MLP neurons of a small language model. Each row is named by its layer, matrix (gate and up: input weights) and neuron, and shows model dimensions 128-255. Each number is 500 + 25 x the weight over its row's rms, rounded and kept within 0 to 999. Numbers have three digits each. A neuron's up and down rows have the sign that makes its largest values positive.
A block is one neuron, or neurons of one layer that tend to fire together. Before each block is what it responds to, as a language model described it from the Wikipedia text at the highest values.

Responds to: Place-name continuation point
L4.gate38:494518515520536475531506509543462517525555523511480517485471519521505495515509494489500497528467487479539487519495471532504491486523523511467455509479510492473526543505502501458499468471531521488564520474478485481474512495512453542516481527447497464518481533497491482465546473482489512513479475531496528460516470490483487509507505476500448553482486482498496474524530537512509482506537
L4.up38:468503471467552480514535502490477506474548535514474502496508509519498510508504475483469510491488471499544459514515488500533450472495480514499502502480532500490502517479518494481569507460479497503448490514490515481514462523528524517484503518437472509522500517527552517498467511544532541525486534487517490457540535490515506491534470491530482495469512512479463471504522501449498497520455
L4.gate298:499531451484493517461469512496505508511510479550490477446498508502540519535482502511489463516502516524508536476536485512475475480513521542518497522441471516508487508528490529502563493507509514536478523506467500465510509485539460489522511508481519495522485495456500505506493482552475440482570505526516496482487539508531510461487464545525514474503483461522483493514471518523504480462468
L4.up298:490490508511508508507534538511501512529568516506529486494482494507484475502461518514485499490540474512529507499471468505547514484504493501516519471479475534488495486547480529531490540515496525513452503515501500474491555483559522518532554508506522526542503501495441516504533492478474505503540484519477525502491511525534482530485489471477449534481513495507518511516516539498514515519440
L4.gate459:527516455497466509489496490511502552500472506466492526476522449520513501510515494497445535495452535494555472477456435507465546508474561516471469505492489516516511479502464487477540447524530531497489540495530508483461561486491510493539510534519439466471502487488515483501518477543525483514504508489530492522481468514483497485503476494470451502530521521501474490520511508509525500483458
L4.up459:506505523494479505498514494550506510517524451531466538485534521491482510477498501476474526518524476455532520525467510533506508509501520507497501506497501510509549487481568515490507461506493502535485507502486515563502492539542474499492527478486535483515488483511535474514491474506502516485535513549505531496486507499505497514506509506524470483476501532503526528509468480565480481534516
L4.gate630:542528523527506526451502490498511491509515531521510473531479461544481476475516543508481530449495526495491513512509518512515513516513510489463497506479499496472475517513516483514503506495514521460518512474437509484511521499527535505530548545477516507502485484475466473520510509490488508526527487493462518431482483545517497514521485518472465466490576504493471504459520471501503524529500
L4.up630:519498523516472503484479569494489475539514522515494468461513480482519479473469529490499493459480526462494525502545466484507507500543475484500491511506535484505489517485501483482527519470469454523503459474520523488462503523482485490484523478429523484518518497516531485529489446490446490500496486534490507475528458540510516500506471521513490506527459524473504465489524500494534542502474

Responds to: Joiners after first name-part
L2.gate104:499544525520505540492513478515486539510551509525517509460501464503510494499506504535507507519500499464519495455543506504460502497536528484456466462485515487498489499520445491509510448508456458529491494512482462511451515484503451513455506491524503514462506485467511455489505513539473484469442477464496492467507470484523502513490521501523523474515514497505434474545528500493540543493484
L2.up104:477527512484507511479500481512505496498501482485503548519523485531492473545472509530514475501525505471517486513507527503480536495474505496509512486480494533482471493486471517508498500501479509505503494444462500476432464467473524503536559485490536472511526467503490500513467526493485494498487496486517561517537503512541506544549497530508462470492489524488459447491533449519549516543519
L2.gate135:493524449503517523526517479514505478460512497512502500482448497488555473533449474473500489504498524474520489501516507527521516511494523545480469526550475524489533533536481505507508562539510527476525482478498524480494520482480468447546534555494546471511458537474492481521528519539479492485474479526508516465510471519500499491488495483513533446492519532518478490494496462491518512520474
L2.up135:530490462462498510539467536504492532502501479493517512481486510470503529515471530536487464510518503482501484498493483498489520504494473537506465518423525501452515510504499494530493467493476548462545499544513545503506525537497484500512488437474505470505526490479463482514519537507543484508476522474504531492491532477491454495509497507492483517530519479485532507504514493529514513505505
L2.gate164:495504457517510505499525538508489506480484532509516528511504489468504507548482530450468479462500495487481492527510495532505480529505488537525477503475480510508489511523465512451529473527500535524419513473525499474457525488507476485486497535528544541512476452494511514476570460515470486468493488527506495478511480510506481501450509539460501513476543500472509532481493515445524521518531
L2.up164:494521491513465497521468533520472518520511490485487445514511483511463459484502517489489503513431491517507489549465494544498445488498480513495474488517530507482522536500510497478492532526494496469519559479497496489510514455468467527488543538500501525507526502485495537538510526478501510527516491446511531528496478530532513496459499486473463485500535488457486522506486482536505481533524
L2.gate228:466506481471512511481513547492484517497526481500512515493482496519498517517521512443506513491485516534502518497485473517492503469483538530458455504452479512484497498518515514501522466539522466487461492525484520512429480541514511456503494491532520513484543493501524486450500529540492501465476454495514483503523523500476527519506470499481499474483527536545528532521471508526478505483516
L2.up228:511511535543487490542510537465469516511526478490524503503518500530532503506484498477520487483477468485479540500465516468477495520516497505514550483482544487501532460491512542499533462479526512492494532523530489485508435517564504470544477529493509514476496519486484481507513520544486489555543499527507484509511475470541532463533556512533481542502523501494491540474450513481492513518473
L2.gate240:522461499487495516479507500518518513516518503479483484494487485530479438466479484477486514521475505500512460515529494489490481484559487522488525511482490514502501416484517511490497513523516480481483504512504525487479503532471499498496551546501480471470522525510501466524493515491504468502491471511544503540519529489512497462491466505445500484479498525536516509489466508539568501478502
L2.up240:504501510491461464522475542471456535504457496498464522549489508485486462466489453489500518484574442533541468508502491514504481499475535514510506521527482490493540471509479487495497529541478509518485525483486532482498506478465484509505500489529506505511507478470481492450509513454525533483503500498510531538526538516465467500487482496488491520486521537503503454565509503505493510489511
L2.gate241:453478477533476509536561473523479508497466469457492509478481515485519499492488481511441516485522486509524496515497479540486454523479527509562473509483527529498537507457509503517516525538521461525524527494534533449505480487496515499507506466471539473521450493511514501484532532522486479519539486516493526506528554520492486532497496566519513511516489495502519435506500491560483478487550
L2.up241:497489500487476517532468510502471536475509494483502478530468474512482507552454478486517520467479533488497494545520498524481500544550509487525492450446473491524492492452521451510489498493475448508519495512526537510453535501495501481515491465488513511527508496499491478514541505525493484541503500521512508487551513478506471497470491501514486489528484523516493493495495511525519469491496
L2.gate331:470523556491495514461470464461497545499474532529482510515499520490572477473491500520499503505470500495522538522478531514474525527533482511527541496477500530503461497507511488522497494505485453520497532525497509494499499453507529527497535471538512547526524469504457530561446492522510495532475455501492505509498526483494525491531481521461447495523496500506504490533507535515507498496526
L2.up331:510499514486492515478468513526483503500500532462517525492432519480542485489519478447514517511499528522475527517454496538447490502514512540491503469470482466460500482534479478548501515479477448486491533482503538520474505525522490526488514488484496514541471547470439493502509504552481494493473521504520490466507511529481483493498489476469448474524478505518506495525509466515534474488515
L2.gate372:507493495499524530473522502527516516497486558522520533515524505497489524458532467552464516471509513525492494481517483521446475464456523484499495540507469520539461480490552533515513511501526529513489505465499496466543515479482517490489539489495503490523497519484498503555475506539496492475509528512514545505454526539505495501527491529469497497468485495466440481501487487462496527475523
L2.up372:511501449537501487508469531523507465497491473489449537525489531497500501511526478505465474462481540502501502514482497504502510507504533492512463551490491525496504450441463490471525507569515524496547487528476546479502497486518486506472471482487531503504502517502509513545486537490507449502524466519528511522507509503512497499486452489483523509514500466500479480477476459480497482504502
L2.gate405:525496516478498485469481536483504493521528512485514462507520503481506467455465487470475515472522524505496433523468547506565464511537536497454518550487529515512473478483522527460512506546505475503530521483478483507508501542493492532543495488498486531519524537483459484443520520505510488504475508503486496470484479504530438524488505554495499518500477508520511476510477483506486518509550
L2.up405:525562524511509498497532498481488540476512471488520518473496464509528483549468503473451480470499490493498502450497486503522497490474470514502501490482496522495523496516495545534554503521523510515492558500461470486485535461483549484506545513525496488496530509487475459517510444522470485492487482507487523484512509478490469514542469517521498470439494498500462487527506509558522495538513
L2.gate406:506487478531456524453551513501475473480540501497448522503449495517481494483459482486515529503509523556484458502504507525509500518549542482496481536480493493530509507528538452446550504547486491552432504503477523502455508511531487516503508495495515547499503512478496462496525487483504522454501496520537505484516497543483489515458515467514505468509536520470503509537505493484507521522502
L2.up406:545491498477482492488524478504526529504515509464477549491502495513498550529495482491491475508494555525512523565495507523467518478495508525455475502493520527490490472513515474441496503529552470533481490510466499508493475572507563476535518505548524487495513486460526511480519501453482527529507506496479503510532513547487487523531537487475482502509509496516497492525527485529486488489508
L2.gate413:506503511505480499430498547502490492549482492547465531505508501511516489526457532472497507486524513511485483472462497471521531517489518537479464539542477456460518481487489484494497528527515481539509508490463495493514502533502531490469462495502513492498464510497490454457502506497492541561539485530529514469491505512478507462509462504494512519500469501482501502483454525533487495485482
L2.up413:484536512476485502527507462499505534536510500501485507516491527457489484508504533510523534466528567495529502560522465531530515518470524498498510496500476509510525484466511535512504475468501462469496504487500559512465493494519472507524563515490517530463501477469506458504493497489464506492489464538463522498510533470500486519520460505506469475515468492491554520436507500478501522505489
L2.gate512:458526511493489517487538528530537512509520479516498507528497473518456507492497495501519519470510527511505524455498480547508532510483505531510547489461551519521466478515542468501492491515500511521480483486468479483530473485497570473455509528496539464537533501449448500487500478488522530480512485535503520536527476507505575500488473492484510478501500545513507490496534546487489512486460
L2.up512:517464477494547483503488471513450483517532488499497536520494551501541487495562473547493518469519456494508490495492501483449521554487536518465486528493514513503485479495523524481519491419488477523475510492475513529513499494517504526499508497524477535510458484514553429478476492492531543471552515520493536493516490551481478474509510526548506488469464543515510483483522491524537485470500
L2.gate531:524495474480492466510483535469472499521431484516496506456490479485494489508471492469471518492500483506506487470471486518495493516503489511493537495499523533507491482521550470512503521536523458492469507524464502514507492439480526490471534549508537457529495509468515531442518459512554495511512437478517509540492519514522502542506502514523532480506527523481534481501519453470514519530539
L2.up531:535444540528506461508488518514541464525532511502462527507498505496489471516468486515459471506552489543537519512529477517527494527497507517540498490435533524479510489493492495510506491556486521478474509493494489546464496458490543524506477505503514505497509523478500538502500468507502521479561450493535479540479498538472500553500470527459505495498534510487490488491498476513515466485465
L2.gate545:534485518514492440493496484442456501547493478512545516478542551533515511529484537544533472504516489570523493484463478512496504505414522506517479509492499526484512552491502508498454516492527478486516494543521516475483473481537493498472514527512513463456453478431496510481516496492537535513528507534489500494481536505512503535506492479482522486478568520504505468517515497478526531524478
L2.up545:490507496527494457475506528486469493520538489490488507515506516465549456505499493504515520496488489535516520491482549503458538510468484505533526519479515521514501527489468519488537486470508500507524528507499498475503539512475494454514525527486496487466442441510489521498492508533525482523500498547560532535521524491503474541574472472490464510481480468514465474514508519479477506486454
L2.gate590:504482483469476522514463465505489501433484531528467505540495488511497508558482467491522483511536458519536483540500469470535502492494493498497476490465494503497516484519498518530522489524516447553538478478508514491491480506500468480493529486525508462468526508503454491476474517506452481501478489540519469521532549494487492548476460447491526490514473530460527510473508540474530516482503
L2.up590:489504485499469509524494483480549539498513530508529538494479516515528535483489490488528450502534493495488510486512461539495497504528513499476544485507545488461452501486502494491495500421473487479504498533483517504502494513501450495540492496537502471469476487492537469509483469520441482504467472518502514486477493485522498515491463473481507526486531509531512547496512538490519482489468
L2.gate596:515495497505490493493488481477454498490506489466490536518490491477481476496488537466460541467514514473484492520545471473514498508488473485491490502452466507497513504509508495458504485503509473475520506487466552547476510484526455480479517500484547492459489452470472479487464479483502482502495510482524525486507515488529494499498469476493524474591496458510507481495479513486562495507491
L2.up596:464509501532522483527505457526478488495479481508478543472510495472461468517477487465475567469457527467521528504547497486498465497460519489486522515489492475536492516502515497480521481512515459507516539505493511514474549477499530469509498501497532501473489496467480527443484483490534529505469517481506501477474526513509515487467555501497504486479537528532495456488464488535483485482538

Responds to: Wiki heading closing equals
L4.gate86:443502470536494484479485522505504467494519519488503493515525509534455481442549526548492511481523503529493503501555510496518487500549485505490474475521483524488533469497489478453517518501506505486495517509496501543520538461487458507490494469513560498544470575503476456503517513474504480499499494527510555515429472488503525532486517466552508493489480446518452478524497502457565541487495
L4.up86:525523489510490480518421485518522495513482517473478543492471510497475531506489517552470482526522505499486484535514519456492522524501493506494469497480536513486536451467510504501488515471487514507488517498507527454507513451429496496527479433506531501497508485564441493527531472463507489456490469505508513507476483475483517498464469504517477520485462511545510484495465450506487516490489
L4.gate140:495478523494496475534481453523485523495507552499503513537433449466521474473489507522520496489527528555497542493510507471526480485504481514489450409520488486474483454515551450471490489490511537511503502456499497479445506474500540519504481499531488494460459506480447490500523512472510474509498486480508484486490492486474551502504468470481532464483466505508463523515479525502523540519445
L4.up140:455467502526498462491542488488529534473488535540518514536466458488524463490498495490514515542494517498473501488554518481512489470504486515484503492500458517458508503510518504510493431515506541525486467488518504474467511516479491514510496492512484555487501511502469481500545476542513516464521534480503558495462511453508537471502517501533520474505486519488521518507494525493500534463458
L4.gate180:507464451552525500501509482535502486476494478486479535510522463516547495452479484505497541514509496523503452466511502502481466463448504493495457475537503507514513463475488501520496485491527527472526501478454518524495517470463492510554483475516547508504502530463470488513525446496518496499468484486470512482485497510510502452475491505484497472462460543470497499480488529515499510449499
L4.up180:483500541481473479506489476511567536445481499453488486489473490466504506466501546497541515511494486520527491477500548507525521527510498507507507523525494493495481490530501459467515479466495509534513445456478468471481524528492527530534500479536524530517505468483506491503492582493528467527461517512509486493502481519488468512515494501499499464485514477471503510437463487514500510483491
L4.gate554:517511486532466500502508505469544507473496504495544467483477446515533487503486531480543489453546514467449494494485493510504516484473525547486514416498513521499510519495556494512486558483490490498551507512464550565519515450497481506523543501473538502492453500491506480512503503495494469533508495515529508451471492492480521506517481520511510528486522522536481450501508511531527509427486
L4.up554:467552488504489487533470501544485475496555482504524539532518549467456462482473516503492509516526512533514564522477516527485469509512529461492491515482560461491490477500502476500522497516493471519486455524487527474482488489547497532501497441540510470558516436541514482518532503498488499521504472478504518524531489517525498507505499497506520496545487456508501499492540518510480464513491

Responds to: Word-joining hyphens
L5.gate457:505484494478506474470505484532502506500495487484534505480490465468520530532505513461530522486502509481507502453491467525492500469523527496485495498461476541495479478515512486470509487493487469487507473485479482564490498503503458469514489510478484450528521516500493494502454488503483463428503460518524506496520488515528528500532474496487554489494510528499515478449472483502503496456498
L5.up457:515501499526525518510479495491473505519492535526484461550471449520534475470522480523518509472468517512525463492516500477477481459542518493472491480438540498539515473470513556531494498440529521479548455527524498516504528490490488507541482501475502523482504473511504476510517529499480489510541478490492494523489484487517534477510507496498538479501499483503516517484478524540500486499458

Responds to: Coordinators in lists
L2.gate24:493490532496531498496500482460481477480488531467494494512524512495498497520505500472480445530476508505518550534528510532509501491532540468487517489487478492502489512470502505503515501477462473497486468519484516460488469514482493502450501517475563494557528488463552496515460500493523506521455491522474497502500436492455537488459501468517474509482511491513514482472512520482501464496509
L2.up24:531509474436533459501515465442520440523491499536507460435495486541501457508523525517509560481482459531522492493497513506486475526505502524444490499502482491521469530528449547453494510468515534474515510527484492558521493483513509465492476478492509547545468486488508518494514498473524494505497486473489526530512512480526459556486506497526498504507508470507449529510491504523486485460500
L2.gate55:497501469525475462533486468522486498490476522504493506528510485541485522511446495506522503493458502505497519494494512544490532462533541507489472499392500488461522520536509520527510509498542511465566549549480495511492526501485494515538463466487492483477489457477461462459541480502494519517529464495500478469514477523519481484488506508485509496496502524478471494489481511470484438471498
L2.up55:538488532524480493494472494474523481530531493515512504445526469453546439460503523501493504496514515506488522477543488517513511448495500468508520465516495510512504469479519527456469498454522488488507524513505513521492522477486491483541501509540463471517506522537524502537518476526525496467519496494448499507489510488504512459467483501502512513457478525506531479469464513513499449553472
L2.gate147:498467499496469519491526504484517500500513512521497476495462538511497491532483538507488530500508500544505524557518559519473483507505525544476465529508501515526553487540503457489505500496470473488499464528460481501490516489536479500504522524529497484489535497520523492469558516524528514486481452511464530508515520510513525468458497466496519515479502519512466528486496444523498459457466
L2.up147:471477516475516506484492477512464501512502493466508498526513507537459512513465502530518492476494552498485541502505497520478493530529459461503489505526466481454531475489506512473537464495472549476528520554525480516512491521492510507495493498492484550510499490507519539486475533493522461486517496523464438499513496479514525461508494498545506494503474480509480517491473502507490479528476
L2.gate157:449460504457463509495520494489482506460487503484489535513496497493497499562492512547493532496505574485503459479533523508486502438528464526471513466515522471476497533530491449525470498488474456550482499509517499482480508490467476464521491506543510522486475520466483504491488511471499471521459494504490528478502455469516501500479485504500510487498481501466496489486519423494517495504471
L2.up157:550480568472463506481519491467460497525505521495540510455525505510486458515517498495486513477537474493541490499517515478482492522525505521463537503499489479523486495500474509495488499497474485533448506537472515485529565484452465475482482527509501477469472497477550515503491514486499486562492487509501492504461482461506502488484525531504473485499547509510519494490511510495496499515544
L2.gate205:487489515520531482513479509485539510480521531485520539524499481500432526484532516486491496534525470512481506496518465470515514506481437500492523469497515522447509519455524512510497494498529492521512473534518501498457552510494504512488503490511469546516496510450503481504487486510493495499489460490524482510454480516483492490535527506431515502475460473491449469431484493517455505497486
L2.up205:532478497480527513476510516501495465496504518472517484506503478481450515510546526511556456535468540489483505459501445433513512484501507477484550484487497519530511498519512533481522482523507501498492495511480506519468491452462548531532478460460543501493488500487474463479481506524486514545483534463543481497448511512461508493521476532511494521499486497534533450502453504501482486480505
L2.gate257:493466548496528544479483507476499493513521517515529539516507503476514461505505492481506495457519514472495507484488498506515513468502466517457504466470490484511493498489535468474501527490545524513512518530498508484483450500476495475525512507463503495525477492509494487536487520478450493460455485501458486514492462448476485504501496472575462514458467522529494517490474501493519499487494
L2.up257:525465501512473489495504554486495496489491483525529489500513512507503498515463531512436513473527491514532526514524497542531475545536498521500488465457532516465490522461486505525515499497483462505478490501552502503541520510515522479541447457496492497537518512510499534485468505522506505494492506538508474488489600521464549515452529471493514503518489513484495478525531530515445491440506
L2.gate267:464502498500513514536539517480500491495503505519557524496490496495507504499537520509492519538527504514498486467482534470487507502498466510520499486481515518472484532499506473510494494513474519513461486508477519450563535500477518471479495557533499449517491483513498464506490541506488500511512512537526544520508466469477463499529546436484529462519502489475504502486521496538534512503504
L2.up267:505520531490486526438438499493483498472524551504474496532506487521511473495536486447486494472506510521495483526507509504481494493524520528513500507505472502466465533489524550511481498528487533510514473496508513495453492540552461493530514454452503512473484532519529496520510484490527518490503530530501486509505492494492506501449478522521527512450497540531520542518515521534508507463468
L2.gate392:520487502471500497493464505478504531514499476468464463525488521544548543492473499529493478447563501491530544522478529551453503518483535513520484521494522512523545482518488462501523466482464478504540527521515519504495494526515495469504496531536496518522501504508515468481531500522463507502486495528504554527553524476509546536541475492506510487545465548496497513547528469489522478494470
L2.up392:470517504506520496471499512492478486513522464497444528443492497443498497506496472481488483496499517499485492508565484469509452514471524513493477540503520515461447454495509472481529487483478456502493489518503508512507474509534483490505505460506479492518481490539462533510513526511518523482537451519467494497539499495490489450500524480449464482467483497473549520473503485487547483502501
L2.gate410:462492510514506461495508508503491496500509484501540516517493477491487516514507517500487490486514514512535487489544468508511479492502470466507496484479504460524537506505485467517442477482506479468502510515516542463512507484504496460548496529470505499515511505540501488506501493515507478480505490460477532497505540492548476539460484539497452539461506476501518469531495492495509484546516
L2.up410:514498463518529533460495456477520496479519551491523476497519476518493522485497484493500479441512531424517536446492463476472470523471534525518478505480518481448498491488477504491522484516501498517497536507469524547492500469482481477484518518513541520525536529545485460507481508501506513508484518498481507507480504480536486476488479502455502452531490474477453497494507483509500510475480
L2.gate431:463504483465520478476508526478493520519446479486556505512476557459574481499500496502451529474519479529549515528520497452537525448499519528514446508479513492503492491494551534527494484513488417499497491493491509486505524482485472486478482541486517486505516500487524513504482505490536501508507469525486466467525444480462513532468511506509519517497520487486445485510513516454484494533511
L2.up431:478472519477533491456452503508497483504468499497516512549516502492499540511478501447451519470469482545513451483501533520521517503542454482525431549465486511492472494472477510517494506512477492490487522502514495544501515492534537500509460473495486511527505497493514520510488515490538502481464515500509482484533406508515537539515516476499515524467508481486466524467516490511453500492503
L2.gate448:494529510466477501451536508457481551491465496534499502492475480565509506511489538497492480508468505476522528482440512530498530506515536529488512472501535428482556498483490495487509464506504474477481541500482521524492537498494528452467529513506514524537516489477528531483508512478513538511472479530494480527486437501505505475477505508483469494494510498507516505536532526510501443517481
L2.up448:494487487529504487534525507532451462480473474522534526506514519503474513527525525553474521453521476501486463515505523504484519449503467521501499509502474489478481488486506542477502467515467449471471483532512522518524503500502510470479503528548493491507522492450521504495512501464502517518546505511556475495526497495502474503474528515493501500514469530499488489490515476505517524508511
L2.gate486:529446468487497496503506511488491482486512440491515525490535544496494521523496478513519502532489466518466444491477489542467495501537498469499486462479465490461513523520540500546551524511520424477508467503523512499478502525508479498540486534495506498539505515489489479491472458450493496510495499530485524496517512513470498512487492471532488521545487500477507495489506540520537485492458
L2.up486:505518452523496510491493489500496516478447523503513495482484505511507492457495515541512472525540500514518497468562454537523556495491498474542505513494505528498546502507490517529507522470542453485501458479485503501484521512510519485509546460505525504552537516492481483520491477490558490510506452509410526503485491515460510513494522478504501496478472442507501509500542504489498490521519
L2.gate490:505531494516516491509480529504500465505521497478490493532486555492505517511515524498496512536531513504498531519502452523514477503498511524508501476526497517427528511552507495515510487497489473455532534509542508494510475484525471516507499463498511500511472486436458483462512473447503513494483480517499503495508519503527505495494517531492496503516488506530470519458463514479519503487504
L2.up490:479512497497493491532462469456496500537493519493502496489458508540504460502563522501459493511466496547512502501483549517487527516528468531502526458490467506471508534485494502482536487488459525477516494469531511493494503515493528480548515502506510508512513465485481479471508502476512503516474521490500550493510541513543496474522495464496465532527462486450485507505483531502591556458478
L2.gate552:550516504513496494439487485517565516495491485544500508499490479539525516503532502520504500489523495482523544486518455473481531506483522528541466483509488481490524475502560458484494491459508469501453506472512478521498508522520523495494464511517450505510561532495527454477515490481534502540516511505502472520470519539491543469505497525509503534512480500499481501529490537501534496483467
L2.up552:532491479490485507457490490476505513490502529456495449501506486498482456479517481471541478547440498519519475497509508488535515435473512534490479470548530464497517509498523513456555535514501489513507494518528511534485530523507493521500470536522481476550476517477510499506510517449518482508469526524511476515480463476519537537440486506504497495535484480500463509504454486500509516510493
L2.gate563:502482480506480486519498495476503494520491480458482539506521560524531549514531493554499498490517549503478508546425478497511507509541474494472483510523507480471527480474550493494514508474503496492462514464503464467517486560486491461521516543505489492499495476523500456471485527468450494522497506507492500551500534502485500531480480512502503513461538495509519520509528511496520485493488
L2.up563:523451505516476525517555516464498472565466488447510495509455474486522494542490482450486548462510562501518511470536491566495515501465510546485520496511478501500479490532512495491518530531504478443553500492521449529498523483532519524479416525497510462547479474473470513564480502499474438490511531499488529466476516515470518491507509490484488506512473542491485513520490509476498493492481
L2.gate692:503492477542525456514496497526511507517523539513525520445460492497510456576523505493515487480501516489562528481518534526542500498499512491500508478487473492505478527524492469474518508501533483489509495501478490495529491482546463464515489540517502487491492472476552489490499503508518493479477481507501488536491415530475497486472494463487534519518524524466465500476533506470520486482510
L2.up692:522480561547465486457498503524518434515486502526513502463512527486507530467485465483491485492533472503511526484529465519528501456546501468499447483517507464529541479513486517526485505489493553478505513504468514499503513495522488483457499473474489502512482517485526560511487490503525490488497491503458498482467499512481516536486490512515506493515464542527457475464459509519496520461498

Responds to: Wiki heading closing marks
L5.gate44:501497493508519498524500516458513526499508498524491487516516488501489472533508535555516460470498497476513485551521475536484475482478549448524457499483493481445533501521513482483503465539462483494563525505505517498530487534492518502504490473488547487558498554517468507493526488460545508527501498485529476510534528510507484471539513477441515505475483470526478488499511546512555515521482
L5.up44:507491497507513488538477511485506480508487467495495485480480470504479489501477474478524479553502526517490552487538475513512512490542501533482542481515460513478534529483518475478497524509540538541513509516515470507491492461500503511542466501510481531488502489468464513488516465492516478482485507504470490508492448523445568514523499473486478510464514500493479548538474520477507489518498